config.toml
num_attention_heads = 3
intermediate_size = 1024
bias = "none"
tie_word_embeddings = true
init_std_up = 0.039
learning_rate = 0.0156
weight_decay = 0.0
final_lr_fraction = 0.0
max_steps = 5502
dataset = "wikipedia_en"
MLP neurons of a small language model. Each row is named by its layer, matrix (down: output weights) and neuron, and shows model dimensions 0-255. Each number is 128 + 24 x the weight over its row's rms, rounded and kept within 0 to 255. Numbers have three digits each. A neuron's up and down rows have the sign that makes its largest values positive.
After each neuron's rows, "fires before" lists the tokens most often just after its 100 highest values on Wikipedia text that the model never trained on. A number after a token or word is its count.

L17.down578:107095153123107131132123133094084123109111100119094118118133151144097123127089125121165139121138120083129103146080125124110111110114119125105139141105134125089155174137081114138130131094192088133192143103102155142111142140116079147072085117123063100168093123162143103117168153143107112100177145151170185134136087147177105154129182119149100120129085110134182148089115111140107129145123084137141114107108094130125123129135107111154101133172124140111179116138087115163147144135070124120123119123140120110165127127108127135092141092126083168127126144107120125111160189093120107129111112116128071124106156163139111142100138157112140129140125120142151102133169092120137150100137136161125118109164166119138108097129172146123126114087139121107096142074122142099160127101093129
fires before: "s" 34, "el" 12, "e" 5, "w" 4, "ro" 4

L21.down701:166146122110100148121118113121121127107160101161129129117136120113148134123144082138150128099135148113117127084163111122110140154132220114140127081151132090159121127112153155114143125137099123124118114098125102114179131138132118130092116166180168124163086111114100123082128125151168142120110142111111140137138116110113171144143134104125101111122121139100117151129120113127133137163154094120125127114120099132168163111122134114159113147053169121146154144100140128147093099123120165120085117110136126127105176095178087149114131168074124100119144145142099179126148152122101105130152151143137152100150129158161091148110136115129158109122123157109143121152101113133136082151100133149150126136140098131098135126120108132123151131137173139117140137161152114159105150125139123
fires before: "tion" 24, "d" 18, "der" 8, "ent" 7, "re" 6, "de" 6

L13.down14:131115116116139154119085100123136118173120119091110152149116127142113160131103153136128168149142129158124156104092156102087128082134107148145113141114086142161122117145092146110148158133157129132149122129082131104118087111129118119147138158081127132128139135158128137119127149188108089122142111138129117139095116110130131113145148091117128114146128187127141069146109159116095132119166097149136129069104100119115121144077144125126101165130118131137169155092144085101135119100137137131101144130123130103157124155130115138137115125160142118131119100178170059146146144132134100140138160138093129175083123117089110126109107143088139125127147148116120090179187168132124168113120134149140125160134107139174126174089085121113122115136143093121114144126149148112125084117101156
fires before: "\n" 57, "n" 13, "ning" 9, " " 6

L15.down592:128134105133142153105129120146161124110116152133108167168154101148151123121149115111124110116109118146130107161096110156118197134095132139124106133117099100143127133116103135136106128126134134095093097143105146119105124155153104156104144136134083091139125143134109140104087141148114143121140082108163094165125110129152120133128132133144164156131123105146116158167097101162145095168136139153152151118105110086134101125161098126111141132109127109120147092102076093139148128112151163058126151144150069143112103120156119168131141116115114159163095068099147145133151132164141167139153151142122118120112108136115080150144126111179142107133132093122122144117132162094136149142115116106121158165109112125137113122130145124077132076124105108160129095153153122142123076113138100
fires before: " the" 32, " 19" 14, " his" 5, " her" 5

L5.down622:132147142134109122154122115102136147079136128149131125116109133093097108143177115151129140156118119076158118120149121139116093091106112099136138132089123145132110111091164097167098113115149188212161072079108152081151151142170120154102151154125082124117143102125128092122164070094130135107154108130155115098136123098170138091095139135124124101152137151140157104138157157124171120114131144137101137116154048138141162081101124104143110109130131143114098119146154138161163148125143119155108125119122151139144147160080124130131148131096106114106170149144165119148086158129141169098141123098140083146115116146136103091134118115131174106127112108107107115092179101120151129095110124159127137059105091115117125157102141194119078140130124103128136097083087151149149071114107136
fires before: "\n" 29, "-" 13, " a" 7, " " 5, " an" 5, " is" 4

L21.down609:133116085155148131152109172166164099114123112087129166105143117150139101139168127130109064085118124139139131107106121142188140126140161167135091105147106135140077153120126144119097158135116129161118122119059130090153092131161157107152136104151162099145162141124132086143095082142090156134111144071113139160149150169112144118129148061143135126138171129115129139088119105131164128086094099085127110098101126114119099149138141142091127126106145129174101101121132131146128138102130137150112113104126133103128137110124112165109126136125166137138111105170182076151127116135133110112108139063147164106108137139122155148122192137142113157131123119145150103117128129146134137085106140142134120134141147110159141123114082138117152153103139131115130166144107145157119134124127101
fires before: "ing" 32, "000" 7, "al" 6, "ers" 5, "or" 4, "k" 4

L5.down514:131116134118108091150128085105135128160118097116124148129140118134061140134138096136134145134132147114082147126085096120111093108089129159108145110096117113131126107156143105143150117148110091126128143117143125167132117150118105109132085130137076178174090125151095118135099149156124129118108137115106088131132115179124164078109107129149118191111147118095096137126112134095131151116123177147121147118157094109126115190129142165128098142121109151124161124129175150108119103134169119112106118101125090135123108131126114129101117103143097148081145154146111116152148147174110110151135152131171113124067161119113095144060159122132076138112154124151108175113172129154133165101090109170134146111158159118128108143133171141152186107148136141133095173124135162134065110096117158
fires before: "s" 52, " " 8, " |" 6

L17.down809:125114176142100091132123090088144090149115129103099143144115148133153116130074145123122120159105117125142164142127130115122143134124147124088168073152123129120155146147113115130098124133115129143169119118108137137099143123154112131083132143115083146141130129120086140108103123138113106124128119097084127165160116152160144155123134160150126173116144126163128127130098132144106142099135115117139153160073149116130080123112146142125103070150121128124125101131098062147189090134130128130100112190118121132124120113136158160128136133154124155153131124086110150140166063144105118152101104113101136119134138101126183126149104108148127094144123107137142137105094162157125120132138142110103080101138134077176112138133173121078168153156115119101129101148143101128135086116140133
fires before: " that" 28, " to" 9, "ed" 9, "s" 8, " the" 8, " he" 5

L19.down896:094126150134081157145107150107118115133142126132139147144136123123142091127166086138108079134136157127110110090157141102116158102097151134088124112163073121107074162127124110133160098133099114134166081136153156115135167128158147162126138145153092138118141077120158107156119116109078112125108105146169146134123080146094164170086105124100081102154119163124141125135140109165113150159120115122143143147158112076119145131161130143118180089132136153125141124094141158145121139128154167150119104100133141135113159147083116101139106145132136131100162131104097097120144139104112164161071153138137123115134079117120102138107165086142148084140139116124121108114142179115119096182122123115113113098134097171127164128149123179134113099118122101116105129130159130127161111180125135
fires before: "d" 56, "s" 22, "ment" 5

L5.down502:129135145125086118105143135087118100164107106077109146107109168096160102115154090159085145094146104107109095137127143107114127146165148124095104150145096157122151136165144118151121150086102122141128111120117143112149162137178140123119160108098163111138166119137183119139121149128065128101133155174121132148147133121121137129134099173120146133107147138171108159120120108101105150142159146140129123172134135105141146099147118146120108148159099129155128094118077169149165106134091103128132170128112102098142109118107152112108077172116125114078104135127123156095139113137149133137066106141172095117110120134083103119135133126113142143124164160123074075122101150142125127125149145138125099140097118163143151147133091126103141135127136145105074143099119149127166148129106104
fires before: "d" 14, "ut" 9, "ip" 9, "if" 8, "ial" 7, "ce" 6

L14.down839:155155147159154129159158133130104121124124164116162113125158103115056143090131126142101107156127109127148175133125080122121112101143162128127138109143114147149117109178082139131119114120103150150141097107147170116086131148133139105105127133106081184122137084147095137130110140137073129132107158142136128119133129109112165108091128169168147109093133136148139100122111130105104119143105128117059121143103145107124128141152169086143156125121128132073130128121119131065094120123134147132089117173119111159139152135114160158132178124113126079164122163115119107140122105167157130130141122110132111131120190126134164111134105120143120105114093131134190160098136146084126135122128168116131105170116147128141134132084148185132126104120127128105134147102118148113158165116124115
fires before: " to" 29, " the" 13, "s" 8, " for" 6, "ed" 5

L19.down52:116092099161112097147096077113137120159148142122134093136132128220162145121134123094155133146145151131142139130118102129134089158150121139127142125125195108113113155136148120125131113139151133112123152092099155155126127137091132142140092131151132094151146100132112115133115165135094107142120122094109110163153070147170123108140135134145097070124108106131115126113126102093144129133149114129107162169067092146097113143141108130090130118121122142073126093109107095143105123141117118106142090123126142075123135144115098133101080146119155108153124149100145119093136124106128112099146117137134121158107127154139102108116130089098102201139128134104148093123147112162106122094155119153167121107144128084115076128097138133125153092111148135149122110090088142135129152152153102
fires before: "s" 22, "e" 9, "ign" 6, "ly" 5, "il" 5, "ne" 4

L21.down670:142090129061106104111135163093105121130093098130153116127151078102134120131109109103156134120085132124120112150138150133123115103093097109139129131167135107153149145116147159156123095127123112086086133144099172088099121111151127121117174123165137156118133133147174175122116116112082126114146127128125128133130127143137155136107104087088103128154100136136128102121132123060134094144111146145165172098107136154115104098106140129151091091170138107117129084109167099158161096147131128150163144157115136141155136075152104175125111149158155132146114126134111132116156119125137152114103134135139114135194127108133127175111102131104147173095114114137147139098132117118107140122147125167122148126077145113145132110115139111125102086173088121137090153140113124103123149118142098
fires before: "\n" 99

L5.down913:121130126096123125129083108098134145099125119129135128176103152148139070097075136118109164157122123122131163157153136163114140145118115116140129130129160114152117088129083128088152103120148144165099162164125139129115148098144121134168098175177166158181113150084148173077102145126124170144168143147114124105149162099097141066117142163116126137111101141120150152107126165104166123142097110134103135149120124098110100122145104108113143107105174136145151138158135137071126104106120164133123126108130115102106114136158172109109127125143127165114157099135109121118142118117149130128108111102129111128117123121144086132121124114136136124109138111155138143128126130108117132118127135126121078110110125118152130089127121095108118157146118123135102184094119116128105136144102136
fires before: " a" 30, " an" 13, "ley" 6, "===" 5

L13.down550:166089119157116142167119116141116121098120125137128129114138146139084115128124103106118127150135105135112166112132115126123140112150088121134143127150151079074136164126124125154095170126142126141166134108155138095143100154137123074148119137147135131095084160110120085140102102095119147137083099119106133165143134161123198085129156111145159101120125131112136174137139124118128145138118101103137153135151165130145084181138156117153142101103103107157119138155107126133114135129130145101131143087174146105148112172168159079151106137169149086140126162114139115146159159118092151140166105133136155140113156155103152161108122146130168121146157131157127129121170153161152105094078138147175149113139151131133122155102131136135141105094123114059113102132108136161120089123199137
fires before: " |" 30, "," 20, "\n" 6, " (" 5, "." 4

L7.down652:139122139136103130119154115122112137163108107062105106127121151129117093101112101144130138114107159100125128103065120131122139111104116094142141119129135103102101161089135152154161158142129092079148124144165100127109111103153150113131163125088158122142164125145157151167096144143121129123098207183093125142139129107124115093146146118107107138118108124182127110097143132134137181113131097155126097108114104132101123101142094100128167095156148102152132146137154118142159122103136140082145155117128106113146162164132130126120132087156138108121140176128106123130148116084139112136099161130171137106153131095104131144080142114110107128148143140097123138124106117141154137172174132155137118123113110092110138121174108103096135137122133134165139139129101141116178132160156120
fires before: " |" 88

L5.down881:136129094115151156156139123109122133126130107108122118135108119127154105090085122172133086116135147155114101109106126153100088135104130144170129129162117173149127127117147128150116107167121127104126127097180151131144121122076195092107106098118103124095149139118116104145144132102133121157133130140145136163118123158134169128125116124102143142108108135129114156104131100143137128128136102120129099125174107110131144101098135113144155136150144100105129147143150159143121099155078122097147138101119152111119143149131116147136124127153113110129116120123073101101122115155165130115177136117138109174147138141140128085131137133135144160139127108142126154149192115174149124114085173104121118125128099104108150147143144074115081113106145105136144101112151142156097155117094182
fires before: "s" 49, "m" 6, "ity" 5

L17.down384:146132097119076147113169134120152117141097092160122125099096108133131118150105103115130160134095166118135136173172125194092142095120130096137134112164150190109122093079122134146090125118126169121115123116106133138153194074121105098110080151121149129123110115117141119129139104141103093145131113136119096074142107137105093140117119138123108125139115126148094129159088151109107113122157104118079123098151125154129124097138127112182138107100105121135131141147120123113161112093081110120112181128171109140151117101138141153108163119142124143123133098153141146127127147119124123127121117094132135121130117127132114144067156129087168138105129096107134101128113096132101101116145109138134117136122086116108126123112124109107152155148128144107150140128126100151131105099139118
fires before: " a" 43, " an" 11, " the" 11, " " 5

L19.down811:162123111151151135131129111112193135141122117150130111098201121134129146080176121133125124111111127119125083158134127112170135114126160163178124113165133149135092116138118142155125123102105093091144141152109146130180116110130123132117102098132122097125157133120166114104124112151151112137169121134164121163139158130099099140112108127131098108182108106118154124117140143139123095128131057126122111108187138106128111125142061129132120107098065138139110128124114059141115181097137131108122147140137161130153137132125097101156101130147089107128157151129159101110135156160128099167154094141126135138118112132107114109180133132159125080145135147170152168129095135120147136126120122124121106098162128128114121111098129117145109141153103152121179169162099105184108129172120125
fires before: "ent" 13, "s" 13, "red" 11, "d" 11, "re" 8, "ence" 8

L21.down655:108150108173124154114113146149124146091084086103092147106106139185150178138157159163149083114120092151093155122109091154149125162106117109107134142131142205101119152134131109147114106184111079169097121122127140130142133116117160142172112139147145133122137093149170147116096099152104124116124148148145110132136143162138168100128163146122090119131114116165123134151183146158120126097130089132169123143139115140160135178122151122115130128106161160109162142114164099132070079139105125130151147118145103096099144161156117108117144114124105145129109122099109120113160143163141133121135121121116148158136105113141127080125110108130160103111142080157138127144171151115138148112117131150107115116156178091154097141131110127126148140146107099140110132120138127133129160131156101
fires before: "s" 42, "d" 15, "ed" 6, "de" 4

L19.down1012:133089129139108155159084122159119095131155072157098111104099133173086147120115097160097117061120122138089093121155138134171130136118165086101145124161126111107113129112148178124116099092110104179142143103151124114145118122103181165121143136166111118123113120111172111154120084130114132126118124108101099115111072131108133122059134129119137118126139130110161102133142165093143107111119093122117159125164126092127115154145136104100133135103136125144171173136097135143151124154134099106139128105101120164123117161126120188174147152122141092136154119091099119117141118120145121136093132118124171155108170122142105135167117101151097076141150128142144123136124163156139128162079129121130156104090126102166160133137147116149135153151109103130161114141178103167131147148112109
fires before: "s" 24, "d" 13, "al" 5, "ver" 5, "ing" 4, "ent" 4

L15.down1019:122160130120105137108080144149156140160168083101122117092112144110210143152154131116145107103118107153168137118150128154151112137139132116163131124151085140136154137100129095105146157115121165098128157134123140109100107128139108126146133108124108104132134142100118113159141126124117124121107103147111143162113168140137158112147137105118185135141138155112109142151120104095132115142127137109093150127168158145130137129127144107115106155136153098103101143115103153145076158116143161143170126145103178153131125154163133121110135131153098184122152107158168101101100117120144117120115119119105109124163076141124154083129166096106101098114106110069135105129140127149097108100142143130094145134135144116148174092104118166072168186086105142107123102136091149147141105089107103
fires before: "al" 44, "e" 8, "s" 4

L14.down694:143056136146154133096116127112131134142117130113126137157107139126122146144155145141101120115142059119168124089114091147155167087094100101113078137102151145158133140160117123106109115093138085069134102123113099120104124124143099098150135157148122126136121119123128116113121163106116121131136114139135107120105079124101134104148108105171128179140125115158125140073125157119133200086121162149184147109117159096155109146114103124127105122105120096167123158126123135128127109170093141155107157107120110142151164147085111133128114134107098129144150095142156153151102113131099069143134127153107122161130100166126168094107116138140133138140093135177130162137097150156113106147127145122160145139149125124165154130131138185129136128136150134061171138131171176117105127119136131
fires before: "al" 37, "ed" 12, "ion" 10, "ing" 6, "ity" 4

L14.down216:147141122114086166130120105139086098129143122083160061141092154158120116124099158148118176161125085107109143117131126153148139104091127109123116118080160118147114121194132136149138093113122130136121105105159164162091134153146145116124168128114138122147123121148072158180132138141114087165120184139084110117143112115106164111161102112088135130132098136143143090124129087131102146075163123149134136108090149138110100124128139137121106081135135117146165139106114132106153167140091123150133149149112096155140152134149157126145122099131144181155177167141165119104112110127098102106100123164113175115168194138140139112122113132131137135096171138112149161130138098160109112130167150097153141122127158094137111162122171125107148125122131130147201139139123169141122140112087154
fires before: " |" 68, "ed" 4

L19.down627:093115091114093138117137121085142108081152135114160124081125121123084136099089137149146161133109117147144115150105143127103146100129133140139125101118156117147116071099154148154125123111131141089152149126099150141129136134103103133135113067095150184124114125130090110101122102131179129136107108112171158083114133132118108132130134123151111087132094114109060123134109112125125116120112119113132114102091095150156145117097153121115163140144175165088113164139133102127110126119160111128099120085088129126139200136109128124129146139130180106121151110149096125072156099101141113128107120127125119127133150137138138130183110105122151175117121135149113112087167127127170126154077132116099144159159104160155085144144168102128132091104113131127130158155113166136135135125162104
fires before: "s" 30, "==" 19, " and" 9, " ==" 5, "at" 4

L13.down1000:128125110107100084104071136085137094129132150143128133130066088120115126151147143133154102123161118094120164146143130127148167118131147124135151129119120165086094108092100109172119088164108168121131156130155153142142109108117107126120160102144130102134141148133137104117148123167123183149169123141138096155119114142123102162081145124127157121136079144130162127136139139094156101091121097137140138127109102164116133109109130081128102111142132102131115128095118155137116157121136123097118125136125129126112123076159153084099118157153144177163142107184094150132169149135115170092127121166157171137160125113133143129154121122154109153106117135090109112112162103164134085113105125133097108125091143147130139140110118086129125107129078151122131084129108122144157086122122117
fires before: "\n" 93, " the" 4

L21.down144:089123104124099131058090139127145138146144175126111140159122115130163103167144145117125106135163090127143135143114134133111119125116137097123140124108133077144116128162131155102134117138163168120135107161137114077110147098137127127116121139130148125154139091122122149100099093141108085165093114127122169154166099076117148128169123130153174137154099171161160149151082138161077101127139113121127127120148155126099094120116107134130139122124147113127157133144108110101123153124118096119119135141134139137115141103120159116091112076170148115110092138099121128126137126157143125119125119088156062171129152104164140125166142117150126142089122162129108164152106137152131116151170113133115153079138148134171084126117077133110081156133132095118151129139113112108078111132132142
fires before: "," 45, " the" 13, " he" 6, " of" 4

L17.down96:100137093126145115135079081104079149141164111161132126103147147149100147130098083111148140147145127164127156135149170131138138159102133132143121133145092135195141133149132096145117148145140111132091135124157162127133091137096126141169137140144089130129127164126163113139122198163119116158143116083122110151140143063080136133154117169122103130194116089118113146149122125171130148105176154123128127122110142160119129114159157117146150145101150165123135115127158151136077122130142141119117122128130199098143154121136109132147143084108126078097148160094104150133123173147121133082148140141108157147136114115157111153104113107153143086151099108118097124125143097130108147120105134139134114120176102114104159115123167115146120109131143145147121083129104121132083133106147163
fires before: "re" 18, "d" 11, "t" 11, "y" 5, " mi" 5, "se" 5

L15.down162:123161160143122160138126129150133131167160124113082172140167116170122131098106157119137081092148137131108113100146108146174147097123120093122103114115084165124107132167115100145115127143166151131170155135123161168127117120141117088139144168118166101142118115113061134191146171124102118126110090118148109107124170138133137077114129106143158146149094168136137094095107131116136129133122079099105138150133121099149137136113116141114148130074108107137158145190161122106184122124119137147147135114100117168163105124143150121145140118103153127116140124129116106107121110152124133083132174115090177150148131160118124099118123159114108108130135137139113099144137114122140157149133142089119103162126176141104112159105161145127165134126099158116131156102143165127149154100147144
fires before: " with" 32, "ed" 9, "s" 9, " the" 6, " to" 6, "ing" 4

L5.down969:131100104127130128165123166186134162168145135107147131116113095133123040084085153143117083138152112137142138136123181156134131106131101138124127165139110096123108131115140130119095140136094125104110150110114122134106152088094106106163128100126123111124056139126098110180131124128126131103159148073136118113114115120143114097136126114160117115120129138146128114137122082179128126116126141132122122137111112080143139143140104164076148142108132153148166113121068079147108090091119144157112086115087174112178155125151126134119120109145158109132148112135143143147122157111139068132098150132128139139122130112157136130095132152105128145120140120113163144117137164105083179086155153141138107159136111133128106169113129099111130127139160100098142146151172109123172131076136138
fires before: "rect" 13, "ate" 9, "ed" 8, "ff" 7, "a" 7, "re" 7

L17.down461:104139103099123119131158128070120116128137160106118128131116167158124112090161157115091098112138099164079125110106154148166105143169149170139109136094112140155122146182126126155115124158130138131167132121158098100205109148148078092131115142148160148130124120109140171171126152119138152141143131106164133144163103154086103089111099128159107098153116141129125139136117136096098125138122112129140120139126148115144141167115153119105095103117185136069118116165127099101136106111107165102133101159129123119131155144162148097118114088126117131144128124152112145138155132080116126107133154121137150098118123145124114141141132137150153148105132100133152121108140169129117141155148096167109123152151185124138117129081202147152091093123109108127145109131106146092126120126150119
fires before: "ed" 29, "ly" 11, "d" 7, "t" 7, "s" 5

L21.down87:106133144098131153145163099126114160128151147132106109133148085089126114127128131145108113141122079121114117136121148083142156174109106118165096109121122102152173142134102162130117154113123115147093173125121138141153098123162162126131119096074126144168131108101134117111094136142132112133138079113128118130112140116155127116107143114125133135149120130110099151120144088155101078137125133121100143116140104106105128151143128205097135092136092118116128148117125098140091137098125153113091114170124157113146131093131098138132142122061093139096113097139123140112172124154129141118124141116126122090132100116100157106134141131151124124156095118142137149133177162143107111146125101106118119090101106092084113097114130178111130104135125136068148148099115143123194174122127130
fires before: "," 53, "." 8

L19.down229:126150095130166128113110154121086102172183114093107121095154146076150115127124130123139102121115106153124119092144152130142079146134153185111138130133089154129139118130128144098110142111128123082111129136130130117089138102107107123154132122154094133120110186110119152116092138109131149142131124090111106120123120140103112102126141168127142135131137122123092098153159095134182118105151165168115159098125158105084144134179193096145162135141140126188094133134143143131060113141152106121102180140119166097128126167140141140150116113119121140120120113126132131197125141142161153106121107128160125143137137176145092108149147137144130154116124093118155131138115173154124118114166139138122110123108140134125152095101150114156095143151150131096114158155126097130154108120140146
fires before: "ed" 26, "e" 18, "ing" 7, "es" 6, "ff" 5

L21.down378:124148126138103129086142160110115119117147161124065173113183140126137122157114101172114080123099127125111194120123132102122147130118165155157106119107133138152102107135137075142127114118066115150157141146141138184108098080133097145102131128131127149116129135117136122164129143104132135161076167106136106138113096157126166097115115104161169168087089137200092117114181157132138147115125115107096110115115078091117060136167150088121108137130112126093155110104167137108126148110096159110097158109110190116135132132107133075163132140130100155132150140170138139106101114167130103092119144108147120121122148108144131163154117143141062094131126138142154120108147127152102173114135104131122121137150123071141122131121121112130101112118133137164164115126169115095107190137142125
fires before: "s" 27, "an" 18, " of" 9, " to" 5

L17.down471:115109103131139105140060154118168123177128131108136136110101150138148135133131094151154118125142102130109129119143079131149140165091132113146102129129120135136124139128120136143126121167122119108102112086167159135188129132093101109158119131104137152161129140118094122171100146098151111127055130119148095114134128161151139149145153144086124122130119155111128133082122159082161174110151164079119137130120141117179100086133129117141149105149114114137117148125135112139158163138131101129089173145125114107128155158150154131109132100134149089095130124148142098136092103151126086143158128131166125150093114111121088109116116115127086103107131115136118108151183163139111153119081198153137111102130105099138138134105159168142132090155149153162130156179122175111085112129115107
fires before: "ly" 36, "er" 11, " " 10, "ally" 4

L17.down42:136102150113137142103134165125139150143130117132172107183116114100136081124106132125136118127125123103141145119108099142085124148118150128140082154146102143114099095118127117123143122113078126124159139167165076158154100135118135116120106102138127176166091085111097139146119141133103119098145120109157148155147114134150146117129113116135099116142144142123114194167135119130143166150123157154117148083135148092132163091113102117113129134139118130170127152092181108155121108135140178154166088089139078092102142136120139117145176152122120154134134095107151103070134154145155141153166152093127156109106147131087099142085154130125146129146147136131115147110101151105158137141110124118116121149137184136145133118165141111119134107166119091143096085148129127143110097119136104
fires before: " the" 37, "ten" 7, " his" 6, " 19" 6

L17.down605:107152110140126136085129164098188144097132135144090120141140063120148134127113131159136134111109117149162114133166111124128087133066132147135101103122106136103142130061113145103111114132134110086064135126142164102105115106163121108112194100124118135127121145099101151142148131106158114132117110126151126169149144178147153164150131146114143119126120147116132107090116117122145131114104150096112130105149097145119190137137174160093123115101101139128118142105109132121093123171105108108164125138123121138136122119162120119094110131148150093151122126107156143142125139144194133133103126157099086107139111157133178173106092112088115103138121116136104121097126098105117119113104208128093171103153160136132138133164129114101111129121154128115118127106127107135155147102131156
fires before: " |" 27, "." 15, "s" 10, " a" 5, "st" 4, "n" 4

L21.down235:139118104105135086172103105100080128166135178151128105146123073121129107107108089146140115159106137161117131138136111104134127144083142115110123135115154127101159134161130123124138105108139107116184164140124120168160089123134123118089098144172124124126129110167109160124116094093132135153173116172090139120113104183088104114136146153099137107119106144136095143122145134129100123116102119157174087102114107126152064127150106119123136125150100115160100171146107118122169130090103139134111145132126166129131142101105165118151163143145131117145135126116140119099120146140097165149151121070134159107158097119148148121156130112159118132141145098151102115092130146144099122130089112111133158107132110100114147119105135144139101152176146122153099160107097147146107135125107166
fires before: "." 34, "," 12, "s" 8, " to" 6

L17.down253:140116083093122120113127122132162103146087086130100149062121105101145123086147120154123139091155165116119147123102162158153111117148151192119118121088142138103070135136119153167134113170143114144129113125161122165197095148133114154119115100136132120103124174151140086148115156161111144153132170100108058144132117147153106119103145139140164147153128133125093166126113151129116113145117164154137164113123105183134111147139136142141110152147149115109148135108106146155145157086111155132137135098105141079115143099121115114125068079131147141155178118114095108119127108134152074111117104166107157140143129120143156133120111076152094178155128121123133161131152143095098098131126134148159100112182087173102171126123154124102146114154160130128113115128118132168150130132134128
fires before: "s" 61, "ci" 6, "c" 5, "li" 4

L5.down1018:118129106165086119081138100093135123156158134145085093148104105139141123192154155090099131102132111070161127126133097100141122184114102105101142127126144126112108103131130112101133173121151127136132152113173140137160156145135094152118145135147123108124126177124183141139156065137157158134135086131091115117130106145119069088143124100139131116160128104131100116145096133165134138087137126150152091131093132092118173124132110097131089140143118149138114137140138153128151121120105117122126116119123177118140143119105113139134129137139128172124119146118178153099137161103123170097102134160100128145155140104118105116140136178107097155154160123064118142101119126136139085116129135161129137128113100128103124160189140122097078160086151122128093101100205105104141106121172111
fires before: "\n" 66, "|" 27

L21.down974:144137080139148104151167095107142143118135147085095128106115155130168122131106130072100132069105120130137102145094142115154117122126126167102096125159099146119095102133125163126098102115087114120128130145159129127140131179132109104090107111112104172091134099158133116127094128133140092179123153179080136173118143100114121083138106123170109136094123121165109141128158119149143085121160127131156124130164109163160149167122142141143165132151134094116164106124159120139168139133118139111152107144094133136178116134148111125082134124138138106127104142134134134123153133121142122146144155081091143137127147136142140156122163127156084088137114112148089080151156101157150098083108127099112118111103161138176136129114120138187109119120115161131120158132143144136138110086098113
fires before: "s" 44, ":" 5, "mi" 4

L15.down313:096132100136138130075148152123157150137129119114148100157075109129134138162145164101083141148164132149139093136096143125142101130158148136118120123104139105122140178176098108144122074109134144143108148176131117152165119171154082101145119135154190135153152143140097106118144120146100155112126154117173159123137149081125121131089176106135136140063111125117136141128136097141155105133148115130126133091177147136115163096134122153130138136122120146107137173165135125143123138094122093121112155154151125135142118149108127138155141162156109143135137087117134097094118145130136085174123144115143139101152125154086114090169118100107099132110149156143105203126088109152118103131119112129130120056135160125150083134129159139134103136176094121121167146129142179145113141141097123
fires before: " of" 51, "s" 6

L17.down484:137133092121090107124108129115126136141119069060130156149134166102092150085091131125141172127194139130134114152148135122162088156107129104124153094118122173158139121111079166147101106104106110109101074130131123092157132139137151127124143123106106148172110169095101148153136105124076130188127112073095149117140162110126073138130158134139086136180103137179126101129139105121106158092127171112125126116094139158104133153078135137127136146114129135145114142155105147130127125145177124149116158148116153156154121112104136123134121147129104148148121148142147139134146121146151109174165115157138142120115148150117132147133185096138124182110130133106098165140131127148114154110157177105132139110075151119117113091125110115104144128136144101099137089131103105126123091136162142
fires before: "ing" 29, "ed" 26, "s" 13, " the" 4

L17.down502:125121116096145139090107099158099122109108096098175102125126136110194167177136116081144126128112102130152124118092127120108144101119107111147160102084170130119139153116168066104121135144130132099153166116112166140157109132116131107147144122101090149117100112153095139155139145155150154082092137157131132140114135112089123090116131132114132093096128126105148087107101146110107114098148149136104126129125123163055164128145110114114094127123108148130152132133118156124182136072139142148148131170098156124153107116163112118128152162102116177141132149154138100119104122101116159166124148089144117136139113118123089128109130155175155085089131114157109141098119172145155075107133086152141096131165105129129138106162091109126100157115106150157113138138145126168101104100110091
fires before: " |" 35, "\n" 32, "|" 8

L17.down74:101129128055127137135174132137064146154115171120146157108127068135134126088170093131103077146140144132104093124107122189126146123088114097133157142129141132119193104104143144115099126129151130121100112140133171162155153106131112071085146137121158134125125115146100123125136143094134112129128133119112127116121088111123178118119128115162172113153097137162093089135187146169144142125116103147172112123115175110147100131137115131137138147117109142155161124128127118130117132108116150124115146121110143155140109135121127117147168146123156112140140172120149117154122132169096140117118142145128166139124143108133135134129160130143152101103139093107095111133083120159167058082150151106143156130078156117100124115155137131117103117102110107170141135124104151139119155112124119
fires before: "," 33, "." 18, " and" 5, " for" 4, "y" 4, "\n" 4

L5.down580:117170146166112131176138135108129132118103093153134114149103152075150110119094087119166138141148128126127131175125031142130144119165104144091092112151078159128134081122137129143086149136122117143102111098118130087102130128075145110116123099105130168121110137109155132092155139092182140165125133119198106165114132086174172116102140134173089140154121088118115116105110137154160098123158130146131167134159139111086134095129143119114171140103174138120131101101123157139135152090099090101100089127139159117130134120116138131094138139139150126137119146139118169102141111062122124191078140108110148124138109125120114110174115161166109111114072140115098120145102119127152167140157129149117136163136149150161155112083158092101159147112125131125141100119119150123117141127117147
fires before: "==" 23, " ==" 9, "or" 9, "ment" 8, "ful" 5

L15.down777:122102146125098169119133128134138148153138118117120106114148135150119140157121144079150146097162134108102145147111086149163161127097128146153149116086144132145157131139118104143101104095154102144129144111106125102136147121091106125135134130096124098186139141137077109164083114157155145162122121158138091144109141136166117104106107160113141193118116095102089109108160125150145123139087151130091124155113090132131100096130071114078115171105082125119131067163125169128143119121129138125113135124125122095101145104102158144171202109075120147095116136113107156152115102149161132128105108103157090152128102131136128090102085106139136134114077102109109120098102123131089125104137069127142124142181125136096140100145151155104070130156135130105124113092158098123148140106070121
fires before: " |" 55, "." 32